{
  "n_head": 12,
  "head_dim": 64,
  "norm_eps": 1e-05,
  "rope_base": 10000.0,
  "rope_fraction": 0.25,
  "qk_norm": false,
  "init": "uniform",
  "optimizer": "muon_variant",
  "decay_fraction": 0.817,
  "batch_tokens": 131072,
  "dataset": "wikipedia_en"
}
MLP neurons of a small language model. Each row is named by its layer, matrix (up: input weights) and neuron, and shows model dimensions 400-655. Each number is 128 + 24 x the weight over its row's rms, rounded and kept within 0 to 255. Numbers have three digits each.
Before each neuron's rows, "fires on" lists the tokens most often at its 100 highest values on Wikipedia text that the model never trained on. A number after a token or word is its count.

fires on: "1" 28, "s" 9, " his" 5, " State" 5, " Sub" 4
L5.up829:130163097099163172130138075100155110198092112123158121127147095119128136149140125167146099141118140123117130108128116142118135098117095112095120152113143106142145111152100068162138167138102164114155139124133161128112123118129109146116137136136113121166152108165149129150053169163084130114125120139151166080141103100142107134114104099134145128109115121141151133084132082134127110128108143133138155128126148152120112161127124114154137105094130068127129126119067125087087157117129183152130178189152133146119131091107126163135173123090119134143143170111129122172129100141093133110100137119112109113109112143098112091193068127100123152086097151108151137121104080135138139135134124162097097123163104112156118088077158151143115140115108136164125133158116129146089143163134155

fires on: " their" 24, " the" 15, " its" 13, "s" 8, "O" 4
L5.up1869:083119152162105191115145125126165119150115167088139137103138114135122133152105088078185157128146137089112143156125167135114165121166154121156132085162152146156113103114160111131133132144147133139102138180117135114136184147151138125113162106105143149126137120140142204105125144144137121173142132070049052091114147120105092129128187151137137128124138105106151108072170130148101116093144128179088113157167127121139134091105162158156067133121137125167140122181136138134196098140055135150095152122153116131141119145149129157145099098173138161112134120148106121125114131142163168154145119137129127126151125115127189123118136148097134121106120081148173131124125118127166127128136107135130099057133114123143118108095147106126152122131164115116080132147179166092170130159119122

fires on: "==" 90, "===" 5, " ==" 4
L5.up366:104121159132112129152152092186118152145136121202154125171080085166149159153130143107158121097166114119146121103112159080132106129118086103139153129122133184111134061133126139111142146108132127123135101112108147146086116155121119094126137098110157119121123133133132119080112128120174139116150147118186040152140134134103118102149149110158112146094107107175118104127147124192117134137148134135134131137100079113125116140128109103096118140116085097132118124112095101117152111141098139141123142102116145190149105159107171153156103135101119089104138113146121120183122139096203069135145121131114125129071110123135148100128121132124132097157137133151091150127146103137162153119135140101140133101148132161116067110146173160090129118126135183135151134113136099077113123158103116

fires on: "0" 44, "6" 14, "2" 8, "4" 7, "8" 5, "3" 5
L5.up2628:107111109112129159105159134103129148151151130148162100167093133150111139114114162111156090103109128154133166167137179130158133109157168104105126133156150114107150092106107175136167097182134140130140135148154115170092114142133114136108138172107132146150129108092113117108147181111155119141111141129090059137141167095145126150138115158118104135134166123133146138127109152115110132145113132141127127075121152085122147127080131089097135121116167112113120159076137113128106144194165124149122098147105139092120120150107116103152083166112108134148181155101126139107147115136132138072132125112158134151097094152165150122128099168157104138179118087093112149112125143115179131128080136091124123141140147158096144072156124156109144133092094116177126147167136159159131119117135118

fires on: "==" 67, "\n" 18, " ==" 12
L5.up1700:110132124123145133103138130119129129145123143156124177105082071149104144133124119127119114103088092103052133125116126134157111080127129110123076098138143119136132068127116118149153095122153171121125086133058093169090115102111080121119126127128131134122103148119136150162124136149137124100102074129124138165087118133131104152119145154097147136123110163187134111143148156134092136095126133141121140143148109122153133129150180095150147149121092096096093129129135095097161116118126135141138116113125153118142113166088158094108120157134166097144136170121095164132103117111170137120117090140141106099121099117124166102128126101130108161102176134099101124079082136114142165147184146157181159144103093153106143031100123109070164131110125178140125129133106114125126127127119093

fires on: "2" 24, "0" 22, "6" 11, "7" 9, "5" 7
L5.up2640:168151144120146133104123130138131148139174181160118143072119120146117126096146151142122174095101140156123141139143168134165117114152168155152098161148122116114132107128110169138144107159158142136110136110159158128127148103123148125108153106126181160119136091107084101103144127200110121121094119155123163126101148115112119077121107169138132123122113108079100156132113165141130140132113171109134128156099141086155145108108117146144159155136132145134070113108158139155111168158151090121144100162126120102127170121098172107158125149162168100141162124153098107104132079128141158134145147141129129099084145140132137100135103126105111137093104145160068110140110108105128145146147119120139137133103104155130112117142124106111172086123118124127096151104099109107123115138114111

fires on: "\n" 52
L5.up1106:178138137149113171141130114109108080140110137140146152097128184133157126134090120114105154136092135107104152136173104130078104130127157140168107099137117124142112097142104129113111118141159157127133134140093114153126126115136098146106131103111128115126132079100182148138155140126125106143158083140144163116146114112099089151103129124099101136173150111087126121113120141105131112118155147092138164148104127144107147117119104102108163115173136123125128108112135111169151115086131133157105118125112106136120117135123123114119146175119093128094117151126136110101158124120142155152177170180094099132124087090097155091126154092119110111155147180138096156109143121094142141098136080097122128157128121180091144099088127104108145117123170129135105139110160135153106088174162116

fires on: " the" 46, "s" 7, " and" 6, " his" 4
L5.up343:107173125111105137122209144151132138133070141084132112111127120102112147143159097109153118111137120141116115130151113153138110149143133152085135103131134113138124103139131154138137090136131139129100094125132162144157133128163134152135105173103111114150155095129148121124151085117136103156121141133113100103099167129115132103078086108158141128127090097076118122100167104113113098133072067180126128122150146111141140144149099143149114149134141099077139117167086140077118147153091148119107139127130125151089111118119174159103128140151127157146125078116057115098124168141108134131146118116106154150130154092111118110117107155131121171131131102092182118144149100127127159132146155177063155098126134127124127095096154105105145145090114148124104142143097150143156118119116126

fires on: " |" 38, "5" 10, "6" 9, "," 9, "8" 7
L5.up3022:120103140121159098154122125095118173144132143102139146126157121132115148153145057152090140152087199113155130134150148143148089147139142176168128140130087108171140162124107154124147078118135125172124139134135116117147138139144108135110133109155140124125106087159143134125109151144141113158119131096092154144124096141115100095133090124119184115097099188139128151137148124143125162142118145104161133143104122144111131125111169101152141141101141141137127132153123127142172123151135143137155126152116127106128114117137157189133106120157157142104148115168117137088106118132124143130155150122144153104137110100075101116112120147147085121141162129154144134123109159111124111106101150128160156097108117107140150143141136099110171107104140060133160098126093090164074114143143113

fires on: ")" 39, " |" 14, "-" 11, "," 7, ")," 4, " " 4
L5.up2272:120094176145101163098167111155176111128091083110122156089126118128107142129160140097148156157133137150119123126165151160102092146081170124127140138120127149161104097172119149104156176098148133125131169122090112154111115124107076131123097110132149168102118083118107159093148185116134097118159099163117142131112150098127119112144119131142109180201120162093119126111116114119111157140124127120184150141157137138133177130133142092116153129156154151161147142159096115148141108136128105130180110082142095163138124111133117143128119157140112125145149132120159108145117141165143130169122149110092147105106113101175127095074122156116144154114149091138149175121116106134095102137161166190114128140093102150179153110129153135146128174121110138131094125160104132103195112117128110